MLP neurons of a small language model. Each row is named by its layer, matrix (up: input weights) and neuron, and shows model dimensions 80-175. Each number is 200 + 30 x the weight over its row's rms, rounded and kept within 0 to 999.
After each neuron's rows, "fires on" lists the tokens most often at its 100 highest values on Wikipedia text that the model never trained on.

L11.up631,196,213,211,190,261,205,248,204,246,222,173,143,222,270,230,187,175,198,171,205,171,191,208,202,228,194,211,201,167,174,242,239,207,180,249,222,176,193,228,214,256,135,190,194,153,188,203,171,180,157,274,230,200,159,234,188,193,199,253,231,220,217,236,132,198,220,139,197,163,177,170,180,230,171,167,177,218,179,238,230,186,209,175,229,187,203,145,249,154,219,189,146,145,187,198,228
fires on: " of", " for", " A", " t", ":"

L6.up740,173,166,216,173,179,210,214,152,199,149,243,196,176,133,195,176,164,192,293,245,211,201,180,261,204,247,186,269,209,187,215,267,231,193,157,183,176,179,191,246,221,197,273,191,213,203,188,218,211,241,193,192,147,187,222,180,195,204,139,257,156,188,186,179,247,251,204,177,190,198,169,215,225,171,203,268,172,127,216,178,200,158,186,235,215,173,212,228,174,192,223,216,218,220,245,185
fires on: " (", "("

L3.up470,231,152,205,224,228,232,146,186,231,182,201,182,184,136,203,207,197,180,165,189,163,158,204,177,249,254,235,175,187,148,224,191,233,200,214,169,207,180,241,220,210,173,182,201,164,211,251,194,190,225,197,184,158,206,171,268,201,214,243,192,240,179,182,222,71,182,191,175,207,228,190,179,201,181,203,223,208,168,223,284,177,222,193,187,289,171,199,204,156,252,223,185,213,264,221,202
fires on: ".\n\n", "\n\n", " |\n\n"

L3.up746,213,224,214,198,235,234,189,250,172,225,182,184,236,208,186,227,246,166,131,221,145,167,218,211,185,214,202,223,191,177,191,166,201,186,204,223,182,204,189,234,210,205,178,154,208,192,218,215,176,226,203,212,181,289,206,268,184,165,209,204,180,177,154,221,169,254,233,183,219,215,187,164,144,209,154,240,170,205,197,153,247,199,143,165,177,185,284,179,178,200,298,185,218,216,239,220
fires on: "ission", "air", "ent", "i", "ess"

L6.up82,242,265,202,206,216,179,269,180,190,197,209,200,197,238,193,198,175,191,198,219,201,184,209,222,205,240,150,160,200,171,213,212,180,240,179,174,192,176,236,169,225,181,232,144,170,217,198,189,185,200,228,210,212,175,165,191,205,173,228,185,194,141,155,159,223,172,146,226,182,191,181,237,210,233,176,166,200,189,214,214,249,201,193,225,148,189,239,247,194,268,225,168,167,268,173,191
fires on: " from", " of", ":", "pen", " at", "rom"

L6.up252,196,127,223,148,214,192,156,209,210,165,166,188,187,189,195,268,248,210,185,199,201,177,193,193,173,237,196,201,175,201,256,151,253,204,158,252,190,235,208,250,171,189,255,211,163,174,194,200,204,196,190,179,213,229,260,210,257,197,166,243,153,201,146,180,226,206,189,227,197,193,258,239,202,197,202,182,182,170,216,164,189,258,220,186,154,187,233,225,192,156,183,170,179,267,164,201
fires on: "ine", "ing", " m", " of", " ass", "acing"

L5.up364,183,189,204,183,230,205,183,208,232,195,226,151,204,188,213,190,207,126,198,171,184,191,203,195,192,188,163,234,231,254,158,210,152,202,228,161,135,206,216,189,146,204,195,158,168,178,205,173,228,233,207,249,201,230,191,201,243,215,207,134,224,179,190,154,226,131,208,185,261,202,196,214,230,219,189,242,266,173,186,214,199,219,203,177,164,179,174,235,149,247,224,209,164,245,180,188
fires on: "in", "er", "en", "b", ".", "ail"

L3.up796,204,181,187,111,198,261,203,236,178,190,161,252,222,207,184,238,185,167,186,219,162,168,174,218,255,196,201,190,208,205,183,213,183,218,243,223,187,205,203,250,247,169,200,205,175,249,158,244,241,191,172,253,226,162,211,231,140,150,148,142,268,213,210,201,161,210,191,255,176,216,189,220,230,186,205,165,206,229,174,186,214,209,163,204,185,205,203,192,160,216,215,222,220,204,157,178
fires on: "er", "ol", "ed", "iv", "{"

L4.up163,181,217,226,193,182,177,254,252,174,199,178,162,216,173,196,174,189,168,208,186,199,239,235,201,200,186,172,236,203,224,228,202,243,235,165,227,204,214,204,199,243,211,225,162,167,162,236,188,242,211,214,183,152,202,182,190,178,190,192,254,185,236,180,142,166,264,168,181,202,183,171,224,159,185,212,217,193,166,194,251,181,196,155,167,206,244,249,203,226,269,214,214,228,135,207,137
fires on: " (", "ver", " second", "th"

L3.up186,186,185,178,183,210,209,182,181,230,203,185,181,212,236,196,177,186,218,260,212,174,179,174,224,201,150,204,224,198,213,128,209,239,220,244,201,248,129,178,153,172,204,254,255,203,197,200,203,205,253,220,214,221,212,180,240,178,195,230,224,149,196,259,182,170,223,188,219,186,232,183,189,176,184,205,215,195,208,203,183,192,235,216,191,250,151,177,192,211,158,158,223,212,229,258,192
fires on: "ra", "j", "ast", "ign", "ec", "b"

L11.up199,218,167,242,227,180,156,157,229,243,201,245,158,210,140,229,149,206,221,219,230,222,197,196,239,236,199,208,206,206,189,162,219,211,181,155,199,149,180,187,116,154,227,204,204,217,171,214,204,238,229,173,191,176,240,218,173,137,197,207,214,222,161,170,202,178,186,178,205,207,162,217,202,170,197,129,186,222,203,231,191,252,178,219,161,174,175,276,188,241,213,201,158,205,219,201,191
fires on: " f", " F", "if", "ic"

L6.up559,217,188,170,181,140,228,193,212,261,168,197,220,230,161,215,215,158,153,252,233,216,224,194,233,196,209,183,149,235,206,208,210,193,229,192,206,190,165,180,195,225,189,172,238,207,217,219,217,197,210,244,216,162,211,223,241,168,160,137,175,219,221,237,131,145,203,202,175,241,202,200,208,149,192,155,240,225,224,203,194,238,181,216,234,165,220,199,168,245,212,187,172,217,187,175,192
fires on: "us", " Soc", "um", " \""

L5.up154,137,178,202,221,191,176,194,209,221,241,232,166,166,169,200,175,214,194,182,161,167,162,146,185,217,182,206,242,217,199,198,207,174,189,166,202,203,206,156,114,167,140,156,198,171,219,261,172,219,231,208,159,228,208,147,174,231,195,209,207,212,169,158,195,193,204,208,206,222,236,227,187,231,162,187,196,248,217,182,216,202,190,197,183,168,221,276,191,147,195,205,196,159,222,210,172
fires on: "ic", "te", "if", "um", "y", "he"

L10.up81,179,177,215,201,218,214,211,159,189,203,242,228,230,193,221,191,223,210,213,171,183,217,253,186,181,224,189,195,265,190,185,218,243,196,220,204,212,244,193,193,211,259,150,278,190,222,187,219,224,211,159,194,199,208,142,210,258,228,228,191,165,178,202,155,216,234,152,222,190,197,201,277,150,188,207,226,256,155,175,200,195,184,154,163,177,252,139,192,254,218,182,230,191,212,169,240
fires on: "-", "c", "ul", "in", "itt", "i"

L6.up501,174,261,189,239,239,225,223,214,167,228,271,214,214,206,255,164,171,222,189,226,206,131,219,257,199,167,243,260,165,208,242,212,206,186,233,190,174,182,195,206,239,233,204,184,186,210,203,180,139,169,255,203,187,190,205,235,179,213,176,157,184,208,207,172,171,200,158,190,200,166,162,163,232,210,173,197,180,184,195,204,186,186,169,192,222,205,217,155,206,176,216,231,225,174,215,173
fires on: "."

L3.up57,213,157,188,171,171,246,174,158,195,204,208,203,220,173,209,236,215,224,208,186,240,178,295,146,226,220,258,163,177,216,152,236,191,208,216,197,200,225,204,207,203,239,241,157,267,158,193,208,152,215,199,202,191,212,202,165,198,249,210,237,192,175,205,229,193,203,155,237,168,212,146,173,215,216,191,199,225,222,179,189,158,245,214,224,257,159,214,203,209,199,149,250,211,231,171,194
fires on: "at", "u", "ent", "ordin", "an", "ich"

L5.up590,172,164,253,182,215,197,160,171,233,193,195,259,166,161,235,154,196,176,229,207,167,170,240,228,155,214,247,198,154,188,266,209,172,228,240,182,204,192,201,248,230,201,187,186,181,136,218,198,206,177,221,168,251,250,181,206,170,206,193,236,157,157,144,160,226,194,178,212,203,176,214,170,203,236,204,165,165,224,211,228,227,229,219,163,168,187,195,188,191,208,171,203,210,249,155,198
fires on: "V", "s", " of", "A", "acing", "C"

L12.up924,204,171,200,190,217,233,272,177,231,183,163,233,163,211,206,207,210,202,217,193,216,232,165,244,172,214,201,251,226,209,167,251,185,188,166,208,206,224,199,174,166,216,208,163,186,203,241,282,153,167,176,192,135,181,170,226,174,221,147,275,174,189,210,197,204,290,193,205,200,245,217,231,210,171,169,205,210,154,195,178,142,181,196,225,231,232,229,222,208,236,229,165,171,241,236,188
fires on: " an", " (", "ide", "("

L6.up861,227,199,186,214,208,204,229,218,249,224,153,192,208,164,238,189,207,162,201,178,185,207,190,186,208,264,210,210,216,228,230,155,165,237,135,179,231,189,237,258,180,254,215,207,214,184,201,201,132,210,174,158,175,221,168,260,184,178,214,186,179,192,189,204,234,189,189,206,181,215,202,189,197,140,165,268,191,225,184,199,238,221,250,185,245,191,214,213,193,237,259,198,182,228,172,182
fires on: "est", "t", "act", "o", "am"

L6.up423,202,223,228,256,172,199,175,202,170,260,185,214,163,179,217,234,183,137,208,216,211,154,228,212,253,228,182,211,216,153,199,259,277,212,210,218,208,225,176,159,237,250,213,219,160,210,189,213,182,194,192,243,244,231,139,198,165,209,231,211,198,212,162,213,203,203,167,176,184,166,201,281,192,185,176,203,183,190,164,193,201,197,227,157,184,239,179,186,212,183,212,214,167,217,180,173
fires on: "-", "ic", "d"

L10.up746,183,179,201,166,228,241,192,223,241,211,232,205,184,182,158,213,214,273,202,186,178,161,252,177,193,266,217,250,229,194,196,209,209,176,217,237,179,178,206,187,232,198,167,218,175,166,169,292,210,190,207,165,244,199,189,203,280,188,233,150,171,161,209,179,148,227,191,195,198,231,175,281,167,221,247,222,208,172,201,181,219,206,162,149,236,195,203,207,236,191,184,199,180,224,210,255
fires on: "e", "en", "ul", "i", "r", "in"

L4.up773,214,206,226,215,231,184,181,160,217,226,204,168,231,201,236,165,169,257,211,198,162,208,224,192,234,195,230,183,205,149,206,175,188,187,204,185,216,194,184,197,209,176,167,207,206,217,181,185,152,233,190,151,180,235,218,230,245,154,197,150,199,203,187,178,208,166,181,170,197,198,124,183,201,211,207,163,186,188,239,230,228,194,178,254,212,169,175,145,196,176,259,219,152,182,204,217
fires on: "ag", "ant", " as", " of", "act", "e"

L3.up326,206,230,172,215,209,220,177,183,188,173,208,176,240,161,146,141,198,183,171,194,200,223,208,221,224,240,182,213,164,164,165,215,182,200,204,179,154,209,219,219,203,220,191,175,166,171,283,226,258,221,163,193,214,230,244,208,193,250,188,163,221,207,131,159,125,204,190,143,198,200,190,188,190,182,168,180,168,156,206,251,225,211,213,193,214,205,194,192,186,194,191,162,206,256,171,171
fires on: ".\n\n", "ow", "\n\n", "ul", "ain"

L8.up550,207,175,189,157,198,195,128,179,229,168,181,179,173,200,226,246,256,228,202,217,183,213,272,196,240,160,204,185,157,176,234,259,202,179,190,237,233,199,153,194,203,220,179,215,216,173,146,213,208,192,205,223,192,137,175,168,193,167,137,179,236,174,196,183,230,241,206,159,179,193,218,177,176,188,179,183,250,199,219,229,229,211,236,150,198,166,212,203,151,237,225,154,189,205,187,160
fires on: " to", "i", "'", "res", "/", " on"

L4.up835,207,190,216,173,177,163,209,268,188,278,177,157,187,192,217,190,202,165,218,219,221,191,220,140,230,147,160,203,173,216,164,223,234,245,188,200,237,238,150,180,219,186,175,200,231,183,237,155,233,215,177,183,222,217,266,175,209,252,215,209,179,198,220,156,172,186,226,221,180,238,211,216,212,226,144,188,186,212,221,230,189,149,228,138,183,199,235,209,254,222,213,181,202,172,205,180
fires on: "ost", "st", "th", "ver", " York"

L12.up953,288,195,247,208,242,193,198,173,215,149,181,154,235,203,234,185,226,222,184,174,178,143,174,231,217,202,194,183,159,220,144,227,199,135,220,177,199,190,185,167,207,253,189,221,196,107,214,233,235,249,200,221,181,220,143,206,185,200,213,143,248,192,224,192,146,141,174,222,159,192,242,187,180,254,179,240,172,174,238,222,233,185,175,186,170,219,219,222,214,214,227,221,199,180,186,213
fires on: " f", " F"

L4.up602,186,195,181,178,191,229,186,218,163,220,152,189,213,254,207,207,216,160,225,232,255,210,175,242,154,181,225,228,182,157,209,208,205,241,201,215,188,199,209,191,233,238,196,220,172,173,238,231,146,233,185,159,148,212,204,182,277,197,154,211,246,169,174,221,174,191,241,156,201,218,200,216,187,230,255,226,212,167,246,191,170,230,189,180,139,241,188,212,268,156,168,219,174,185,169,179
fires on: "er", "mp", "emb", "ab", "ic", "e"

L3.up118,226,233,197,155,241,202,259,199,222,153,180,194,174,213,204,184,213,171,251,200,221,220,194,215,255,227,158,155,180,169,200,188,197,129,164,230,232,206,167,262,184,200,215,221,207,206,248,216,236,175,192,194,205,203,210,238,206,195,214,165,140,212,184,169,207,185,175,235,245,174,178,158,229,194,166,168,160,166,224,164,200,181,193,173,181,217,182,189,207,206,166,181,175,200,215,231
fires on: "ag", "ar", "it", "aw", "y"

L5.up331,217,202,158,230,181,176,179,189,212,144,201,181,202,172,242,262,178,157,246,179,232,129,236,250,200,180,207,192,197,222,185,235,186,174,166,202,296,166,170,157,204,236,158,209,222,175,145,235,205,169,198,241,188,189,174,163,219,192,200,203,233,220,148,185,238,212,162,236,159,218,252,188,135,193,177,230,181,197,254,222,230,214,217,161,190,178,224,171,172,216,213,168,189,191,214,181
fires on: "ove", "ou", " I", "ing", "le", "t"

L8.up820,185,221,231,226,145,210,286,213,165,240,159,222,229,175,176,226,169,192,244,204,165,204,215,198,186,196,177,195,227,192,209,191,245,195,264,228,216,144,205,226,147,249,159,167,207,224,234,198,229,178,239,171,173,163,195,201,186,274,187,241,230,218,180,177,171,204,170,252,247,167,231,240,162,203,210,212,163,185,216,181,190,146,184,202,245,182,168,238,184,164,253,195,184,207,174,238
fires on: " ", "r", " round", "b", "v", "d"

L6.up445,190,247,180,183,164,185,188,199,209,200,170,169,156,177,269,212,228,188,205,239,231,163,209,192,220,172,197,194,175,223,194,247,192,227,162,219,183,228,168,178,208,133,237,188,170,171,152,212,180,214,222,244,236,197,195,182,212,159,205,264,215,147,173,184,247,180,148,204,191,259,223,225,233,190,180,210,221,162,227,204,190,242,188,193,177,194,248,222,154,225,240,192,205,198,150,149
fires on: "he", " to", "t", "'", "ove", " It"

L6.up554,238,231,161,185,197,209,149,159,206,191,245,182,142,276,165,198,167,181,190,196,178,219,211,220,191,208,271,205,187,212,198,212,242,222,206,231,204,218,225,215,245,221,183,175,171,152,189,201,177,120,191,223,208,234,204,208,146,166,183,169,187,201,183,159,201,201,198,192,187,241,165,175,175,154,170,168,208,199,188,240,186,186,189,208,217,273,152,182,199,187,156,195,199,171,183,181
fires on: "s", "ers", "ies", "ones", "ans"

L5.up456,188,210,244,198,211,246,219,201,210,220,248,161,217,201,207,247,210,186,186,137,180,244,226,186,155,222,177,217,231,177,191,204,159,144,218,191,154,187,202,184,241,221,217,164,194,180,233,217,220,166,184,206,282,180,186,182,174,213,177,190,202,160,183,215,245,107,197,208,211,240,169,155,210,225,213,280,211,167,198,190,202,236,216,272,222,118,213,196,174,235,176,195,234,207,230,225
fires on: "an", "k", "on", "y", "v", "c"

L10.up263,258,192,140,231,233,149,209,184,210,211,189,199,161,188,167,217,207,239,171,199,203,188,230,203,195,221,183,207,218,202,187,180,184,208,213,250,234,248,201,251,203,160,225,154,208,149,162,205,163,223,212,173,148,232,184,228,217,180,181,189,159,257,198,132,179,233,222,204,154,257,181,202,164,182,205,249,197,227,182,199,213,165,180,204,203,292,182,192,170,255,192,187,133,139,160,204
fires on: " in", " –", "0"

L8.up367,245,181,175,200,128,128,235,187,181,254,193,229,142,167,221,168,177,237,209,207,191,185,195,203,187,201,228,207,181,171,255,153,195,271,201,217,174,163,190,256,208,220,257,208,184,225,201,202,223,190,178,224,220,231,181,235,171,222,220,242,249,205,235,238,141,194,134,210,210,148,236,218,202,178,170,170,235,186,214,193,148,211,182,270,190,196,179,196,201,286,201,157,242,217,233,191
fires on: "S", " Res", "es", "res", "s"

L12.up428,260,195,174,246,233,156,197,232,191,149,183,192,194,213,167,219,167,169,154,226,198,179,210,195,213,155,204,202,238,199,198,219,229,155,183,206,213,178,185,192,232,230,158,164,203,176,219,187,193,179,225,167,142,232,189,211,246,240,223,189,184,254,201,204,202,242,213,232,222,226,210,252,185,167,252,212,227,191,153,212,163,190,188,208,195,236,175,211,167,228,209,226,150,247,209,182
fires on: " ab", "0", "3", " ev", " F", " L"

L3.up202,159,155,156,186,168,255,138,190,221,164,224,184,227,198,186,181,210,184,171,180,234,194,245,208,246,270,148,165,177,176,245,196,247,193,195,176,173,196,224,192,220,176,200,203,152,200,198,190,235,232,182,192,199,183,184,275,233,230,233,180,232,213,152,211,101,134,196,145,162,247,194,175,235,190,199,188,133,170,193,223,150,240,168,181,237,210,207,238,171,223,172,166,158,250,170,196
fires on: ".\n\n", ".", "\n\n"

L12.up484,208,193,171,248,229,140,244,192,210,218,239,200,187,189,268,155,148,167,176,178,175,150,205,189,204,163,248,215,188,228,186,226,198,203,296,197,221,220,219,217,246,167,218,216,178,205,219,197,201,165,224,166,230,196,214,210,193,216,189,163,276,185,208,221,166,143,209,233,165,197,161,218,194,234,178,185,170,210,206,205,195,255,148,117,189,182,197,159,180,181,215,197,166,226,157,210
fires on: "."

L3.up507,173,179,176,201,187,239,159,242,226,173,186,157,196,210,168,189,189,189,228,175,229,140,265,222,185,174,207,193,172,219,158,267,194,196,217,180,135,225,146,228,229,198,195,156,216,203,223,211,191,193,201,224,198,189,217,213,174,207,178,205,203,173,230,160,192,200,205,209,205,187,159,179,232,211,267,236,179,164,213,157,180,255,277,208,191,224,206,241,218,156,225,223,268,263,177,242
fires on: "ile", "k", "at", "ö", "ich", " said"

L3.up920,221,187,216,198,158,249,217,223,238,204,252,221,158,199,197,227,182,190,206,217,194,133,217,141,239,186,169,258,155,211,181,247,193,200,212,193,248,195,217,284,179,178,183,176,148,196,175,137,182,169,220,239,223,199,194,204,251,204,168,162,237,212,171,174,174,214,187,198,210,174,122,291,167,207,155,189,185,214,174,245,169,209,193,171,234,219,200,195,253,205,209,210,169,243,217,228
fires on: "r", " Gr", "gr", "h", " Pr"

L3.up579,222,235,167,216,229,206,241,207,233,214,126,227,186,133,209,89,208,192,171,209,248,188,216,168,197,243,186,186,172,201,135,157,234,226,237,239,215,200,208,253,190,209,195,245,239,260,211,195,184,233,171,222,201,237,232,239,154,204,161,191,227,228,189,240,199,212,218,156,257,220,232,231,116,213,197,186,212,156,196,209,201,210,267,201,243,215,256,207,182,222,201,180,255,189,186,178
fires on: "al", " car", " Car", "ag", " Mal", " took"

L5.up587,182,232,202,192,227,180,218,237,197,281,188,219,208,193,227,189,192,179,163,153,190,228,168,202,232,203,203,179,199,184,181,164,229,176,169,248,173,251,249,230,190,197,227,271,194,141,193,185,194,168,238,199,225,218,153,214,176,181,220,206,180,139,224,225,227,181,201,192,237,207,172,152,202,149,174,260,181,216,173,229,234,244,185,218,186,173,243,189,233,235,218,192,219,170,199,175
fires on: "h", "est", "s", "st", "t"

L12.up81,245,235,156,181,203,226,161,245,187,141,218,194,204,220,204,199,217,189,232,195,220,176,192,219,191,198,202,165,213,161,204,157,239,191,175,194,130,194,204,180,170,235,207,153,229,136,189,180,201,168,260,185,204,214,186,184,182,209,227,176,268,200,240,136,180,179,235,268,255,260,200,188,153,144,171,212,141,201,207,177,168,233,165,217,192,205,232,112,174,184,205,176,206,238,203,190
fires on: " G", " L", "ess", "ent", " g"

L3.up448,195,180,170,229,256,197,250,219,228,224,210,221,231,206,228,219,225,165,200,263,220,198,280,207,246,163,186,190,236,180,153,222,243,201,194,166,221,256,210,231,214,180,181,214,191,255,146,232,211,171,184,236,203,244,172,228,214,199,200,206,192,247,202,236,195,180,212,189,148,230,215,260,193,196,212,236,224,156,229,148,190,204,226,196,159,235,211,155,168,187,231,296,209,222,179,192
fires on: "-", "="

L6.up510,232,218,192,201,211,207,248,176,209,230,201,214,143,210,225,208,197,190,247,244,206,209,160,221,179,204,206,181,138,194,226,261,236,185,243,221,202,184,211,169,143,184,203,230,218,207,215,199,222,182,253,153,192,210,170,216,171,266,195,171,214,161,260,190,220,181,177,198,206,178,176,245,188,188,236,272,177,176,208,154,202,173,189,259,213,157,253,221,179,203,214,212,217,233,190,219
fires on: "al", "ate", "er", "b", "r", "our"

L3.up283,200,201,243,179,228,195,240,207,199,188,187,244,200,202,146,240,215,173,127,177,237,228,210,234,255,180,193,167,197,225,182,170,200,163,176,247,185,231,236,208,174,254,193,133,204,226,192,177,233,225,169,206,196,193,203,159,224,200,225,92,169,271,180,181,201,216,234,202,201,141,175,147,214,222,203,180,142,212,255,166,203,191,192,163,181,188,175,217,194,189,212,173,188,183,150,189
fires on: "it", "an", "ain", "est", "ge", "y"

L5.up79,205,192,213,201,221,201,217,186,203,181,238,164,199,202,161,223,210,219,155,227,212,168,248,167,175,178,192,252,176,221,217,182,174,162,230,249,179,207,216,199,176,157,195,208,206,243,151,222,220,173,208,175,252,250,189,173,165,203,219,165,201,204,211,194,165,131,200,194,187,207,180,252,184,189,204,251,178,195,273,199,238,225,146,257,191,170,235,222,247,215,213,243,225,181,160,195
fires on: "e", "ons", "en", "omen", "om", "other"

L4.up3,205,158,177,223,147,209,241,195,178,260,236,228,217,228,207,202,155,242,205,185,182,189,198,145,196,223,223,219,139,169,261,190,231,225,167,211,227,204,241,193,173,145,181,156,203,172,163,219,139,210,193,159,208,204,231,200,178,197,158,129,232,244,187,229,204,228,219,237,158,173,137,222,219,178,191,182,186,257,199,239,171,254,202,192,193,204,253,198,264,206,170,247,182,182,192,201
fires on: "r", "h", " other", "at", "op", "ut"

L6.up71,213,198,195,251,260,287,162,234,199,185,245,175,175,195,177,200,192,240,187,204,220,199,199,220,192,185,234,216,250,231,175,257,187,198,203,183,193,187,236,215,187,154,206,179,203,198,205,231,220,130,207,222,185,197,178,225,150,217,173,170,207,164,164,192,173,167,252,234,178,171,189,183,192,271,180,202,201,124,213,231,267,214,219,190,203,136,149,238,199,219,203,170,231,200,233,207
fires on: "e", "les", "ry", "im", " Roy", "ie"

L8.up883,198,177,247,193,220,187,188,170,243,179,234,204,235,177,175,259,220,171,194,192,169,166,216,199,254,197,216,197,184,192,165,205,190,220,217,191,198,207,131,167,187,222,168,184,244,192,193,218,243,201,237,226,189,195,199,192,205,198,188,167,229,184,222,212,215,266,228,187,188,240,145,234,197,162,180,247,245,180,168,203,133,173,228,218,171,189,154,261,169,207,200,200,153,227,167,212
fires on: "ic", "s", "b", "i", "en", "if"

L6.up718,232,218,192,166,212,177,175,185,233,214,214,227,199,191,173,217,191,230,173,206,198,155,216,209,241,191,168,243,250,186,228,306,155,182,177,175,168,165,197,220,198,237,191,202,192,203,206,218,197,218,191,211,226,229,199,202,165,155,197,174,141,185,184,140,187,229,189,229,153,244,151,205,231,233,158,237,257,175,229,223,205,186,241,225,126,178,219,250,135,194,233,175,175,204,193,203
fires on: "ic", " deb", "ks", "b", "ie", "ct"

L5.up672,199,186,210,179,190,250,205,222,211,168,172,200,159,227,218,191,232,221,203,213,206,193,196,221,247,193,209,221,221,218,231,192,179,215,185,199,164,184,176,200,211,203,211,253,227,202,218,225,188,310,178,178,215,243,162,226,194,193,171,245,195,210,247,218,157,221,144,231,145,194,183,165,262,210,236,145,224,245,159,179,217,189,232,149,215,131,178,231,218,247,188,236,197,208,215,231
fires on: "ard", "ast", "ra", "io", "ro", "te"

L10.up601,230,234,202,156,171,185,169,179,216,225,184,257,209,223,231,182,158,215,205,238,172,241,196,198,156,184,249,198,193,142,200,202,224,183,192,201,221,166,222,199,190,216,233,148,191,184,203,159,217,233,220,207,166,194,193,235,121,221,210,199,185,220,256,198,175,216,167,192,223,194,222,224,253,242,163,206,253,110,158,211,182,225,197,224,153,235,163,192,162,177,224,194,183,199,204,209
fires on: " s", "-s", "s", "es", "-S", "les"

L6.up736,189,172,201,251,247,225,193,210,185,230,198,153,210,180,255,224,233,232,172,228,206,221,251,195,210,188,162,209,188,200,126,201,200,188,212,163,184,181,211,222,213,164,186,211,191,241,216,247,168,136,199,191,177,209,205,210,199,237,207,189,162,190,183,263,148,235,182,231,119,213,211,207,197,243,209,188,191,149,211,182,198,251,209,194,203,170,226,189,237,243,200,222,186,179,195,199
fires on: " S", " St", "n", "end", " Roy", "e"

L6.up301,186,221,117,205,198,218,202,198,171,171,200,260,158,227,201,182,206,199,199,130,174,212,173,219,157,204,209,196,234,194,183,202,193,220,204,237,165,192,118,217,210,190,174,143,155,219,189,246,187,195,269,220,192,226,176,184,178,164,216,195,221,217,163,211,178,193,217,216,199,225,159,202,124,142,196,201,166,259,183,204,168,202,184,251,234,252,220,210,168,204,231,250,210,207,195,228
fires on: "ars", "s", "ies", "us", "as", "ions"

L4.up692,162,257,165,159,199,238,210,212,227,213,186,174,231,244,173,207,182,235,129,186,200,239,178,181,232,262,140,202,201,187,197,235,224,217,161,222,197,143,185,190,163,266,190,180,142,185,223,232,177,208,165,192,180,214,224,251,240,272,216,164,259,214,171,200,202,172,196,184,195,217,198,157,189,226,171,181,196,156,178,230,180,203,235,204,151,218,189,236,194,204,199,154,177,263,179,217
fires on: ".\n\n", "\n\n", " |\n\n", "ay", "te"

L10.up944,200,241,217,215,182,232,193,165,188,209,125,197,159,187,223,204,195,180,215,200,227,180,203,210,216,261,225,181,184,140,138,219,180,209,203,218,214,216,240,198,234,173,254,216,201,193,205,190,228,193,199,246,213,216,169,193,159,228,205,164,250,219,195,217,243,166,169,247,156,205,157,186,285,209,190,203,182,156,176,233,244,158,136,225,179,163,214,261,155,153,245,184,227,185,192,195
fires on: " -", "-", "ac", "–", "s", "ak"

L12.up227,153,233,209,153,206,173,167,181,202,266,226,239,204,158,208,215,193,181,176,219,196,200,173,145,210,200,194,190,197,196,168,181,214,178,237,200,207,169,221,183,244,152,209,218,225,226,196,191,194,178,257,173,225,185,230,178,219,226,165,209,201,166,161,147,217,169,197,209,236,209,226,239,227,144,175,186,141,155,184,222,196,221,187,165,148,243,168,212,193,217,217,234,130,168,210,236
fires on: " g", " p", " G", " n"

L12.up749,202,218,217,230,201,227,173,206,230,243,197,172,208,184,217,234,183,166,231,210,198,233,212,141,245,232,233,174,186,226,152,284,238,172,170,194,243,214,197,222,203,222,219,251,178,204,219,185,145,213,217,201,171,198,172,206,120,196,207,191,215,239,217,196,204,171,160,221,175,234,171,196,216,185,170,232,136,129,166,172,257,177,186,203,177,217,217,231,232,213,224,179,177,252,152,130
fires on: " K", "-", "–", " (", " O", " he"